{"num_attention_heads": 2, "rope_fraction": 1.0, "learning_rate": 0.0115, "lr_head": 0.00754, "schedule": "wsd", "doc_mask": false, "z_loss": 1e-05}
MLP neurons of a small language model. Each row is named by its layer, matrix (gate and up: input weights; down: output weights) and neuron, and shows model dimensions 0-159. Each number is 128 + 32 x the weight over its row's rms, rounded and kept within 0 to 255. Numbers have three digits each. A neuron's up and down rows have the sign that makes its largest values positive.
After each neuron's rows, "fires before" lists the tokens most often just after its 100 highest values on Wikipedia text that the model never trained on.

L13.gate10:148078108114136179125121149091132103155156123140142103159124148090097114125155098183121163172125108065117113048158082087125137122106122089140128115182142222120198141122148159182098163166113158074162196179119118116134124099137106125142104134131091122120128134094209196195137151096092174134145149169192140132150166150106115053147128140106137139127169132142180113120167102098098119164119118152159133130143106126158136141178128134151129040142138099108205137131152070153104073159163122
L13.up10:099142099161161134155141167099093134143119112088158130153134101058132201114135123174161155089163118114094095102162111091118113152115138136181128139139186121148064134140116130133141215108128157197095139103114084069171107056157100150186104087191083132122146164152183128126139130122133133049157162169153188105141136119140154157131133179191116104082172127114136084150157136135082167084145117119186097171131091086147113223160099123114158137148138151106082121155152142153104127122133155
L13.down10:151137144139163180114090158116096107107144074130163178076098141101103080081104103129123150075155086148166063085105093141079122126109129150120087076179115140107144101165198115117124153145127132114120092155134140136141090129133139120124094090112069105115136154146187145134072168123167127064229105144170187174151078084154071142094117155088140132112111136152145097182123142091102060127135135137165116179135145128091142116128075134143095112209110155165113169112152069127097113130192119
fires before: " ", " in"

L13.gate46:084148110165098198092107147126136169131145127119144111144111079172142095102108121183084155131103112118120134178152100157106097121091111110108086125163112158090122190175091139161184068157176171139123132183130104114088141099086028103164150164179121102093100126181123119170132109127147090146069080116084149178083157140128160124118115121111144056131170132166176120096108074128084141165180131137145157158114105181110179104098194163112127139141099063103119066135117129107127134102135168
L13.up46:170108137098154131174089080125147131125160199115185167133115111047158167123178149095092119094133097131189143108097121089148103127114120150109130157179149139160116152191104149136169130185135122097129123113130101195136112149091114082164144154148156136102156065101145159131072181101130108138107085110087086090139113159132125097152145078129171093084175126075144140146087083153107139081127139106162133155094155194116139092116167142162159185123138035189137133063122138136171164088165125
L13.down46:051150101047156133143106172099110163178145166167105123118100152175140153178162124128116138184194167133126154150119087104162132090138110165097115148136109183099150166140190169138099122130130115175087209193074079114062134083130095123117130137155173132105103097138073116134157107088080122120066116083045106125083124116173177119143133093152070158142128124074128109065172068160126151129185146137104106122119089140153163142119159131131119082133109131135139110130144129129168130102112143
fires before: "ing", "ated", "es", "ired", "ag", "ating"

L4.gate350:131137120118102083113085086083125114149079098152122163143121188063187183155131103039161151144142087120175111208091130123114129139147049087069111148112115067125133197137165127094102157159148074111141082117110134118098150139151158108171116064101084158152079138133153174118207102127136156091122066110157153179101146153158140117138127087111130055148110109148149145181112106128152074139076128135119133122139153119155126166078115091144080132181099147122125131109138122123096163163137166
L4.up350:120130100135150079122078098110088096167127123123228173161124201074160120109177140098127163115128133143115138090122157133175130107143104167160199092173082131133125142159132152157144177120140167093045097178186137101115155141091125142114122135074096129163150175173192197076155101090159162078133110129150118186167165139117139132134108128145130136124095142102100097083135121071131128150123159146169136161160169107172141156130086113124150096095039136083088080170135134138153156127117146
L4.down350:107093155093137142144193111173119125196132115168126172187186147154138155128167092116085133158129160143059172178149125180155138120179096052109104082137076146143093130072106156177109140125126102106072124115106125130069119127089131093125110160069144127123105139155105087141157111117199143164128124134180120159186114153158143089149138125182135137137124098103104115129138101096156125113183101087122149137086074151115150184128092113138150084129068108110098090131106132146072192210096175
fires before: "om", "ount", "ording", "red", "ident", "ess"

L13.gate38:155094093145113133143149144144128100090152132100123108191079109074141073104129136172119149134120075145122127119126154146111083080093143195122110098136137124143127132131109151045137098154109046130154202108089132168122145112095075198125167092159124183102072109193140145119091104178111167165065152052166117103085101096127100158086053137166122145078133113149153093197156158114176107094175139111135122115101141095144126127078138126180136106121112126123144132135176106107129090065112105
L13.up38:107128076052111139144178086109133120103187154163149120105056129124110107131085149159136122154161117121161129141134137116053170109102152182100127131166176109136138115082147107148110107071151134121130142175064153129066085178096084103058107138094143133144086149042119142124135140111123120104079103174106105097146030137151135118174153140160166084083141120153153074191143165102100156099180114134116116118174112147053107087108150177110084123158129129118105099086173158135121117113139116
L13.down38:099120116102100148127181160139149163094149128157104098173169076125121047148090125108093083085089125124195092122143089104140073092114070190155156098162180231100148105135112152151182163174124110113120126113152129134133124173115175114124073121108136148118168170154100109128124080104090128124101104092083164088170115122172138100078156126142085077138183111108077103147191134132090151105145089171122075107114163156163134122093140137137096116212166111123115128115122132148120128104202131
fires before: "ed", "ial", "ized", "ing"

L11.gate211:097072160115153109085104101106099097066125132127139134140125104149122114156137055098119169098051118154167185095113120106052068178112129108080114102059139123123085117157131099135187138140112180113157084148184143111138087124144134130103104132155102146162152149098182140160114148122083142135155143134105187077100135104164090146058099150163125107082128085140191090116156051157157139148108138098046147134110186114165149136127120108103132139099159130106150165180172070075108151147125121
L11.up211:185113114188146183155121094132135103102089130116161118151084128129167046111133138144134112100143149171195185129070092103162147157157130182125093118103101145164111072170130143122131152142142124158130128156149130113167134079143147158188115154120164161131126189176128113156168111050069096086096128188130146150144119107115117082107157093139116164118167119091109121124084107108148197177173132099120118124148108105102130255140091123176120065085142143132163143177148123137156166141114134
L11.down211:121141081137118141098147135102084119105175173105111164135136126108122088135087070104108125141111105111153130133096060036143095171126121141065135101100137139067085109032169116152119146119109123164076147103146148089130105137205115167158150114134101133175120081109163201099129090110085122143178127111172233175080141112087093146121066153122156119157065090124136128097110115170168163165113125134123142167095157128163113121156096132114088143104145161143164154185109109159149164097136113
fires before: " in", "on", " at", " to", " the"

L12.gate215:140091155124100148119158138093157126180098167125124136147084137141134162140089111142151118134097124123125141088125150183156151116089120190131103109137160166165144076057153145156079137141174129113127118094025060142190067161128089136118088100101175188161088148154168149144148153086181129148087147065165206074122068099100148120098156095152123100105102141147126134156139173107159105128126127180084152091080106147140147036083091131126127132154144147174162150176122131107133152091135125
L12.up215:097072084185081184101165107121112181101140138109131114125131161135107149147193087128157116162087131105083157081108099186071088163142128172170138163108086111097182129130102125084140151192144170148135117132117083147151144195146117131121090119088109143121083160104107075103150138093137125128123108154080102087207148137100093174154152085132088125057136154123111063127142111051139170178069158147115122117074098156096166128087086091140104127114107124118112138056124099124126149081102137
L12.down215:183120120130156105082149142119163105127131064163129083150144119122140095098100137145144130090133176123137114201147142145152097082092148133079108141136114146108148134123183113117149169171111171149102116095126126137123123146106142144093146112146134153132120148192145132056141129125114073163150170131189129137122206140115130093106166112216114141172159155135185161173161133120182158082089059107074165108079226149145091135105121190156125097096195150131107164129124084069196117136090118
fires before: "ed", "s", "ing", "et"

L9.gate100:104119082163084122084167099144092133075159167093180064172085124107160087159155134133093090115123145100127068083162086148060121122140141120142127154152168166155085137151100125135163103111133116155137141178116135143114129154061112146079142124106160155136081121169128117130119101112084117125097142078086105102064113080104133165101156103105120137114102177098180116120132061169153153088119141136177082141096135104094143090115118196141057122080081079213113121156119167105121079154169186
L9.up100:082149073131099133113156131126141082143096138140136077188128146112154061121114199148103111141165130168135081109194138177129096159156136160208128143139191098101112127110150162185142142084127140107183136175102105073118122153035143141128088094132110117110100160218102127127121174157093132107073136168111137074061132162162108156129148120114166154158155104080157135132164107200160148136112114125112145108060139140179118101102118148124085132102107108111126104077117158071109094172157121
L9.down100:135086122115140122136152130130065178092087139094117160063125055166068098144056144068155139191119080150190102159143074138157104082197143128116133138163108144114141179197116101103128140097110112119166153131103154129151128193117097156096126136142164130067134144119131104091137167049141092092142149099130119143142106151103070105141111138149145097070124145140121115147121107107111087130099083117128128146100085101098201125111158150189159074137113087121127100109163192147131050090161145
fires before: "ed", "ing", "at", "ation", "ate", "al"

L5.gate135:153098123097168102188056059165119150113128069168123158173176147151140124104167116130162112149159133126138100163080110119090168115104125151111092145117150155140089118121126091141042081141107166140095156130049165174113107096188138110120128202137135055092136152130086118133037181127132127129116168125112165085159123131134157125094144123127096106069115121110057111160103126176165145149113176122168178135137086070134098109103110084186124083170105132140113105170106129077108126155119134
L5.up135:133128158042140117140104149156136070117079132193117065116056135119111170118150075079152152140098130108076151141166126176110148124100117116156111138166132099133177098114190100118178136147114165134177166165103139119126087110109121083118130177135172142131053101151142121085151081195143141099124145120099102151145104185104114153175124152169144172093112157113147122124089099135153138136121072170109130183171205118098080163111131139100071138107182153150065102113103086155135192152101165
L5.down135:156120121138127141116087177092097112080145174148083091153105110153120146112064112092080153129079151133077176131161176119129124154124223117126124133165143074143136159134140109122169100138091164134156084083211119113136155205104102104097148121126131145110100104138095184116154117174103078160143109118132154160132095081128165125129130146162161147119056077115144116075132114120125137058104126180106156132154183130160107190096163092085175193184142148167144112104123106138108144187182083
fires before: " |", ",", " U", "."

L8.gate308:079093073143158108119042132121109169177158110155155157158122150108101193142140142142144144167095126171149087160106112081165138178139144089133105049110112168171090114129084068105069109120180140157086145145128112046139122129098121136070116068113132142138181164154230129127121178127152144104203130147157154142118132105099092072116156127128156092137089149139122121101135145197076160122115102050133145150107126122159159109108084100175141121140127135089152117117137091129090127103168131
L8.up308:164158085111154082106155129087124145154098156121117192172119129113090118145176068186130179134144127184165087169142171068141081142154134168139128120161143125155115097081175079121130172117147169112106158106151155096083203133121132135059088164124097139132117176107119065145128162114155090075146129168169140122105161115066101096140087159171095136145099165097156142109102157117145125190119161146124109158154098152133148211137106109105088168173140131094147145143121019163113107105150111
L8.down308:135106155122136089201124129144083154071141114136115119240141138093095165112168149134170142073142114103129108114140166107146136119121178140152128127163149136174172089115131113140158136134123111163096131071086102129133162122137099074154158125062074179120124140105178114102121183124161167097137180102150120111095170111083120074173160092112127162098133180165108128142102143099088136149129119089112075193154057114132165179138090116127173199169091108169081182076110120108153112143182114
fires before: " "

L12.gate58:159220121154087148137112087150112152113107108136140112151083170103136104097115144154167139199149163143167137075142087136111174094159143116164102121124125124100140144112118152075096099126165168151115202159159169124119113120161140100141101095130194105029133121142158095164122171119100145096120123072102139103087117122132199021076109165117149164109158146168127160131138126151149134121136116148116140176150090092170115114097111145200089130169102166098161080123209111080128161162128130
L12.up58:135124153138131137169170185149137166080104150134151114073142113095172133117094178132174101134100173146111109099063144141111185147091149138212125122134140126136145142141123117197082134094107154130168144136185194174105106103153150129197143093134098147155116097106174154096104149105120093169080090149093176141136146135139188184121151151145115117131062157139114144141137118115185100123099098170122151144142163160114155085137076065104126144140127175152153104114080181039162071079094173
L12.down58:179106108166079116165115196144082143120103069143179142073181121164124103149124153107110121179108114106166151110102099135104176122126176158206162159126043098143149088070183119131121049127131143102086167109143164114096122139167105135186109150164137065113096136107136094107179099106123122141109183130122139145142121049117116158119163134135138149111129110056122156125102108121180103070080080157087158139162155125093137130103133111171158173101084144097142155126152073142077119172160137
fires before: ",", " |", " City", " C"

L12.gate223:130154164174200120110145135152172140098133080033157121171082104179123156140166116165127163076100105105136151115126133157172082118088089194133083133172099116156084092096112086089154086124144149053132127105123078064160110111102122140194056145116145163084065145096128153172129073139136171141106086147103152130123106129122124128142148103121164149142117147109154145213135132126103100217173122109122105148121123117093151147082118109153142092143151113180119177169150073138142116142138158
L12.up223:151093136098094121126161091160196127120134060165141159134090137089140136098096163164156105143111107102098112174116122149094117132052107109132162058162093165095132071137097159132203172137093165089080104120155114098154097199090110057120112143204101102111111156151097132141165136082179153106104161107154119117063131171125130104159157096190148159135078130147128154114116147093035083133162165121168131086126149156115086128161118127149109117158102129068083087104139111130100135123141174
L12.down223:123120158087099127125134158182175121102148083093080090161104131116134173170170191080150092053097167111159137151152135158173118108143134147144070080115105142156130119184106146118156147155148124126077114123135120151155124124116101151140145171103088167127094168134089150147141117078174140068052062152106105085104090101133168115161092141137092166084137122114079140188180109129138077163199123140198121140114081079124104102093107169109165144153109153151146115112074116144141137142045182
fires before: "ic", "y", "ies", "ically", "orm"

L6.gate238:137095089146080136110085155094162170114092133169113119179140125130025102068103128134102168088151115097153141106124132175057083126123072095118102186129099094095158102114115100139110189188101143110130083183147119101156081172144085134112108130174132133194113145190171090149076136112108137089093099115124164077156144088129153151086122153160138147094160084092160088086128154141129138133147104166114101169167082111072117115145142150130142068207114146079110080132134134127141164121085126
L6.up238:124101117115088074137135157130068135134127201180124125148137138153122124152046153100114101107100135116089147176194151140144089127153093091123137117105165121096184154133121095125121188134159205122140159139152054079136052184149144166168162137113096125194164102157112107110123135143157191138160107138150121047122127143102156132091133175105124109133129135089089186128152091091166131173105122127109120125102136141194125160108143069071115101130153171145112077073189103129125067155146112
L6.down238:166135141164108152116148167109117162143101145126093199159105146158099116134103168118174190073177080170081115108098129123106150122117134124150162129116088106127156118000079108155181172113134114143144077101113077076170118150150110166066057120183149166097103096131137149138104117197146159118065133112146122162098058114099081134165150101120146156122140137119154042125183165104129150095155116173168121104141086126148106108151111092132153103122101195124125150145104125124147129098128123
fires before: ","

L10.gate310:140145174049082178147098124103178155115059132127102096119141161168090148073143151131139098084169128106104156126165124162093120161102095112108109139110153111093100124166127138091176088152161169187081155154111118097102105092159102144129145120100146153130078082174160190182125120148153179197060147106170165115141091160178143161108111118087161135190175079104128124089078105121168122125093143133083158114175070066160104171126144119146121138097138134164174145180163113131175157121108129
L10.up310:139124105078109110134112176129106122099130169151165118159088186107123130126126122142161105108056136125111153107130107142116118095121111139091140123184115160063167175135169114142113085228129165133130147110099109095125133146134180187138160126174167055146102131148141147125108172056082143065093116157141197123041105129124200129123133092112157118139159155095149151167162076134105124196077110145111155151141150118200200157092145159156123100126126129118123090068113137120106087129177094
L10.down310:100136161114165173150145103167109107168098135138140088074122098118155128168099146108093083169087214148115142094163200136122132125123143118156086135135126132088062098117061087117117125136128094140128089103050129087192068112118136130138153185090104124138149095152128122163073119141071162085101148142135130035120169130153135165109126126089082137113126122183126114157179118104106162127171091113154156158151126126069144170136154119116118165148167221128151155143144193181091163100152138
fires before: ",", ".", ".\n\n", " in"

L12.gate443:175130161168145137213105122109144138120189079092081099207096153109068107115173069132139129111171119115172126116143153131106144133099143108113117073125108139183135175109091124148134151095117076136103177161105037135126148102121102060168145134138116144085120169167114054155124147121118100091107142137113083135103126107111147088048092098090154109048183094127133203101146157121135094115087103136138136171202148152170137092134106150114122151142129115091113116141145105093146168114109178
L12.up443:086165119195178144094084105147124120145186089129123150097087150161139157091170184088153193072108150160183179120068100125116097176111173116126174127076157104092083097198162123130094121142111118140122157156152139133144108192213081109131101116169148099102110152144121155147178128172155154101171095093090148121119152158111162087065154097132146165150122100121138151140112092078079132101082109169182125154142137135135110151104176135114115134142072137137137126114165126075104084175154181
L12.down443:094142166098137129144099164177092194126128117206067100101148111163119153139130169094141059096148111141150130099111111105139095110112113097105147141165121108145123114183118127121149129112130131155160128114112141151110177095152205124104181161179121102050148170148126088155177071199102160128127130115087158106134160165139122075077177137089158178172070110135138127174160126162087161155115162126173109074103097147135093139120111083104081175124152094159090152116150181098135061075168163
fires before: "es", "ish", "en", "ing", "er", "m"

L8.gate239:139088078115097173137120121112148159120155070078168129111112153107037130150137114149173088150116115118085136128121138073089163141143076140098101181129123096186155151153152149060112115144129183188162145152152122074175173116116109096071123129074192113151096143140149086130148144173079126108099117090139129125145071137169125119129142151074133119125104107075126177125083123145108174145148090143134133088074184170171112158124199076104142126137178164112126128085172094131117097192165176
L8.up239:134104113205073159110104130078073188132139103101151046152141136173127148143153143151105165098099076088087149149114117100112114163142109107110117146107153086096061098131115107116143130112140196109131119102188062123177136110210164171121067082135122107162139161160169087126123121134093120150145109106174102090146171105122181170116105132182153117095197153102096112141133096126125085036136118058111134099098093123132153129078171129128155095088113170122151114129137066136120114093123120
L8.down239:109089176138152113165121138062101127189136126144192141133139145140100099138102066081100160104116134138088160101170084097116172164169182164184111083103103116161222139170111114129111079075126082160114163055164062128126136116131092169084110162116098090147086133102172132094109105097170160160178097151122149090127112112101093141138151186180157076085166147097091137145126140067156150134175134136104124110121141153086114135157106116134150142114153189097108170196133110155145137146155103
fires before: " in", " on", " at", " and", ",", " of"

L11.gate313:149140104143129176107168111106084168116097103097151102134119132123139179173123142149138093097106088127158092070205117159144147081122099144158194160157139162137167113171084152135152097160163124139092144144160123101146148107114143117053187139106120126050141122121159137123114121167140142129067095088113125158094160105091102115068079130158100186116087156102128141165137136150158118125069075145157145169065178200163079089171150138163172159141149110116156199092173103134122048132141129
L11.up313:136149028133129171209167130101098132127096164172147087075113147141199106112153157143125162153140119079149126126170134165161163113110133124123091161178188151103117152114127155168094145106092186125129168117102136126076123113103120128120077133121097185086160108151156121164164130097137108135095079139095076106101151142147111102067107116085124197114112141144113123145126166133164096153102107141107091103066184160103118137150187116172170146134122115121039180110181054118156123119095175
L11.down313:128208188129149113144189152086083160151150158142078130076181087154167117124146080158118143155150111114109140123114132154159093124091132196190189149122145131139099078187088122134114132169145137139082157099125178162095216150150125140085128111177135158071128129185115181099105122129169104139154125096101100176100083177110133092090130076163094091103135146115141066120100091097116189109172136133161168145104110103107169143128196146148087131102144134105145121078117128139192137134166140
fires before: "ed", "ment", "ing", "er"

L8.gate39:168201128132127126096074097081101120176154100181099140118133076118119127221161100136167132098073202152166149171185150120116120139125127131100093105129119120115127173149090126101146087115092154141081143142179093040072153161149129150146117153141120156130107085111111071124116144119125060115112125113114125149122134108141134084199132124110183082102145042110177150051118100112106075131098139098205122152112146187107103158107118129168129131153097087166111141145121102172096120086133131
L8.up39:144160152140106111123076088163121142110156139212133136151156126068083126110131124188138135077087112092142134114163104084057152120092126116118199091092104124128047107139134084084130142165114126042098132176136163122105089156190129188153077165118205153130131082119121135189159091132101083133094083127075111096103098104134109070129129107156163133115132158129148159115149107084094143126145105124108139108182159159093051120065153106170122157123108133110115124131120120092078080148138161
L8.down39:094199108124137168106135138106075140135103107161135100140175154132182142113161139166136144103150087092190103113182157108113142100126154157106135058131155130125079157200045138159187136076129156105116108054096108112177129106153120096152122145182151151043170120084196125121133123146200179130127107161102077133125139093143089089117085137087085148116128144204085115134151132118117123127150109165148133092117133116143099123103083096136116133113105099103124136114080204117191137074095136
fires before: "es", "ing", "ed", "pt", "et", "b"

L5.gate273:084110128138113119064103130115095098138084168128103099084097180206149096158121149121107145108111165145086102077147140193116120109086091132130137122130119173090140144195121146170116114161159119110118124123120085152093094168149121148130113122199109125170129110141126151095125087108121162116106121088084177127087178191125161176090097098099055115123079075121119089135110136123152169059092154125088163093152076056116151103195083175146128146152128102124129176111130139078155146192065161
L5.up273:086132149164070172118103119115146134118156133133190053141149163176079068116135109129061118082139146135095146181116120111171123146134088119110147089154137136096091116132138123102068152117172111115165090177189112136095093160173149089158176128175129118136098171169123129138085147183128103042095159164099137130158121165127153151084129110146123133092085124179111097102149117087167106187102082160092146076102120078159148128085137123047093117130117114102152136195167170185139116098153159
L5.down273:148063140134121135083132148178107112160116113151129128089108137128120152131084122121084143073144156138167153141117092122158085134126079116161160117178158128028146160111134093170163149082129126071085101146159086104152039095110146110152109125104102089089105110164179074119063148118148108145174182078165149154081145106083137129136104133084155140101206073130123177159171104134128143150123156177189165132117091085126188114136149141158135122119196140151117113143119110104089130104046154
fires before: ","

L9.gate293:110129081090148107162097131163154156079138154147110096149094091129118103122080121108129117074088186136143118076091061115089148134130158193160086120168099127110086156131168158151085134080140141148151170092146208116091063122099141131114122162141116093093106098134085141153084169094096181079119140157095182170160217108124158106095130175091128150096141094119094108165137108161164089107107148170149158121175115114128114136063126169147122186151099177153188135174122097120097091179143118
L9.up293:144121144109171106137105109125139141141081157097098085087148083176102135046090137143126055152078164105144153117145116122128167117095144088135147144174150119138118151116161098186051183145138120163129183146214144148159125103120131074124080177131117128148150097119099087179112161136126137146138080114072123161149098164124159104103085154107141186097135141086082087182161104157181089151183167139112162109169157094105119101129104121163074136144127216142207131118116154121123134156179137
L9.down293:218147160142103120115068156137054156146072085172097080090131145134124088118164139131099136129115166073095113152103124155062215123120176102134150101123141123172129131119104136154121073194078109167116162055089073177101141124102101089161155135137173099086127171106183102137161119156099108115152090114078097119090120146165184112150114123123199131126139176107123146179162136142149145151080112126106105118117106134166169174108131142179133116104088157145130066139110156120070134165146114
fires before: " |", ",", ".", " U", ")\n"

L4.gate245:156194095141129103106138168168130147166160096217111133173137141091080186105150122104070167134152064147189124115152136117118196107096115100048141090113143151070148110158106132128135116085099102121121108093136108146062105139173180128154142119159113131172093213136154204148144142122175110129182143144149085150123111128183126132155185149118149129176054166114133103128161128112143106148146126175130128091125134129134091162195172093147146091140095112142154146163140091099150096113186154
L4.up245:047144166133180120114139146092099147166205131102152155122113141131102123092161084159185121174081105109070119184130109099131183128161143131169186057156093163117119120138121124168128165104151126123057101112148119145116150114175193106078145120147132136115155108097118171157124135120132139133164114176162141135171093106175145131123195122148141114160103135164164132194098067114125158048190127130180081149104105129075097128122187138118090103102086164065093146074152159136128137121132097
L4.down245:105189092100145118114133161119065199116152142164098104171198117116179132137136071146182130141115123130147127163177155085161185112095067142159106086135117131128074106142101158141118183117144088088063056139111090162080131121133157106111112175195145162163078100143145121097146152119132140155179106115160099113118116125094191131109180082082177117127071135127116054111118087118092164128112122165140082155127102163130110153122122160081142083120079159074115164138101155153162127094156172
fires before: "om", "ount", "ording", "red", "ident", "ern"

L13.gate22:181179130099121105057111198135199123065089148150137120075088159119109081098153159127138103147117123144125170098161061179145126152135093170127108131132153063090151138143129121094101054160146178143124143117114144112095092112147110076176071149098108172089085111119151144139093167187145104110082107142185122113140176107148130178121135134090090150110165152108056142126097053159175133185095112185119117149123092103118161167128099156080128176095126135128137129113126087164103092089106126
L13.up22:149152106145085151150168134150178152108129119140115074114049127120092107125092120156132099086101137046102145149061134184153174119163159097151152090122139128071151188125149163186104070151089215110152122125130173170105127147150159121128067052070116134119127163143128125134077143135153136197129114123106138139160164116179123114193198125119155096131117168119073132158173095166137137146082130114137134156132095104166196147099122113148123165150109181119190122152168114120106154145146167
L13.down22:216099126144100143151109109130091161154118133094148152000124155088140135111112111116097173164131125109118137099164190117116166058097190174094122118143130142140123129047084148109116125153139154136081106116151093182135088117166132115176108228099157072110161156154120118163111113089109141144111148168090126116137102124111164121134110137104150153078069128128140160129201089087151183112086084154156079151115120095120144147146104132115134129168177149156132156160137116104147113159128144
fires before: ",", ".", ".\n\n", " and", " |"

L4.gate43:172101203152203123145125119138102105127187133155127123138118165099072068110167122080134086114071066134148181124107099153133148112145083089063082134164104157094106150095065129086156134116100135183079132118125085109145172098100125086078164134109119122154143179129189170162071140136165124128116120111124112197112160131135096127154131116107204154091132091128110184083129162112146179024158094125149152147138140118088084111154126108135122142079074103160092096149130138130111129134129104
L4.up43:058132104143140151131085090187078102125131095156189187078118128111102139110205135147161115152176104111120138148084195094159095177149103108122109148192159172143123216128111154138119199129134120103122153133102145131148168094111144139119082157115192084096102124124143133157120145148106098070110126141137144084065115113134132117126126094097101146148169098122113084155078073200063157135144136126051134127109118126121139149128144097125152197167158126183106101130154129127050134087086114
L4.down43:135113135130086160080120158105088147101131186174069106177131082121149149097129148096135156112142134148143155115139020174072112082134158132106097166107116161150177093154184091174139070165144124171207079121134151126139143127114113086168070095138182125146131124104164116125149161117129148114111144161110164108153124139086122175073141086153112135113096172111174168176153045129096156165142117173147131136142080134184144122123144238141130111087057137140128129144128134159119101121142128
fires before: "er", "p", ":", "ing", "e", "les"

L12.gate434:110130136169146092169070129126125111145134134093135096087122097115137180095121168086162127151174121109153130124126131120151137101146126187128109125163106138111129158174076142187082089156166167110099177129097163200149125134083118120081054149172135113095142119173115118185156114106091121125067133109122112168176121103048109116092070119083119177032128143129136103182113094153099125106044153130120135068073160174189129085117150124130095125136122116109052139135166151169129087114096139
L12.up434:129109089133128104111112110048138131177144141177164153108124028062139122143133090108111169145152169133168147069140065118082156126085134106110207178075124140080134083205116162133119112160158111125070089124056144136170123140114162105116120154134114104092150176171127106103144123141131085114155096154105073102079123170110112119138127106093120159098102162120155154117081079128059177122103104152112115106074098139134088140133147104151123141110055127116160147095166167147068164121169127
L12.down434:099146222123159090127135129137148084139095098111105082094110152138058109169126110131122157098136151132085166114136139153176135138187126097164103121169172165136103082156095152087100106151131091113169126153095159113094154111143112163114139127139110165157084147162103180115145121167158191164133094188069100129139147136208136096112131156099092077119124134156056109122135111114150171126061082144170123184176110097144140117146111014123119097127070108075145124090149143122098117189124142
fires before: "er", "ed", "ing", "it", "ion", "ure"

L13.gate87:131149180151122130136137072104086176164166100126146109126142122111070137178195097147200158115165159170119111087176085139105128128069112095078127125144107121166132192151160106158196199144169169132164156152141097134134110121172132118123141171142134145105145135167127120114088145183091135123142106155072173158071133061145144119135087168101103127159159136081185169125121072095107093161058090156151162162086163133116061162073141112168097117166113147111123184127139105130118103140118083
L13.up87:126137115135159110161097095183123166161128071111097131119064085100127131070101138083156120134076115139165155104155075130114140046139130129108101081138121122144100122180110138082118131103179145090089125199129075099093083161102123157117133189099127079097128094120088136118141088066112124141111104125143080065091103141074101133130126161151125127122080104037136151140088117120095125191073118142160125171145151152144089165107158134100071115146053169093078142137122081074147114103148176
L13.down87:161170114114132103153164151152104153136189062169126112165133142131137136143158141112110116129151095179169115071103141121122077046083110131143147157181109127130135164138176102148127119113165155145108089128117060155154141190161126085124108123174101152137182146110135162085117136164118108126176112110092138101100086068143155130143091156190114159109153136140189076087179133132090096138080084156161147070094151121204060100131138082097131115182103091163122144142169121213142070115139104
fires before: "ial", "er", "es", "e", "ing", "ially"

L8.gate98:160185092141140148159110102135156085180147124131148105236089132079171091140145164128114120121127098141160109114171151157041152120121156161133129120123175153137113097133103136128113159126110129078078093061127162103143064122171103149150179157098111195161127139150079154102115166159107192157141142116128135146158126094077057109135078126132115136066123093149164092176101151134120133143139130104144092140102099040127054103096085149109089159150139109183153115181188132150138141115155131
L8.up98:170162092108134104159109145129136112127146084139127162154122155074124109145119128152166108131142135137134100165108146129091132065097160144128159189152170083071077112134117143130132138151082123110047138036129181081155099173161131146088141104053072159138116089179084175060125126175176116157133113111095114114117063103097107092105143118166108098070126117166133121159188113100074120176133109163167077153102167094134101101070137119164087176148113085169155152138163144132105175139154106
L8.down98:148136154073099077186199148156086128154115093183094088054129117095117104166132117134168179114104164152098088178157105196141097073159203140119171128135113113130114088146152119147085134136131103206148138084115156131158136111116084181097083081101115118090129157151163111123120118068155102114112165127096094132089104123068138135124157181108087168121195161087127132086148159079122130155110177106133171101066118181166148119117175134184136125134128145129076140112126126086130107149123179
fires before: "ed", "ing", "es", "et", "ment"

L11.gate316:139127099114139112037115143122161084124068087133163090112174160094126145136103090144184075139165129082103102129189120040126092145102137089122080099113128110151117171060136140146100141142115171114109151103160137139082073123131095171066115144120146130090148154174120209158115167180114195134110128146130165103157150127174096158066096165121093144085163131185110140135157135138083132152134092134163097087104131165120110137133136166159094181178128168128113175103128162089179163160110078
L11.up316:078115111140140150140131083129170114064079095123177103087140158112212162136110121151178093156144070136073119113118129108103098191130119116160101097174129175137102136090190164111147161166137184103146091144133113116165149109163059178125134135151147137143152123153158159125125144181116247158141187136170117124101188089133115136130109089152173072117120107130102104186198106132162163124177120150125118166100131131207126147073136137122157175153103144129107110105152137137175160106116131
L11.down316:116112131140108130156120128164133150142106125122111079000133141149138129155139077150112172164108110168144098091099134101126097085102104153124163168156140081127148120000128149159167158111134173159193153158111132111120107113108128076104086140138083142092119179112091100133097136102119088108185162099090094089125141057119159117152152112094136113103135166157138115145093101161146102114107153161140116136114124144076172132099169066101147138111124116125112145209106114140135129078178151
fires before: " |", " ", " in"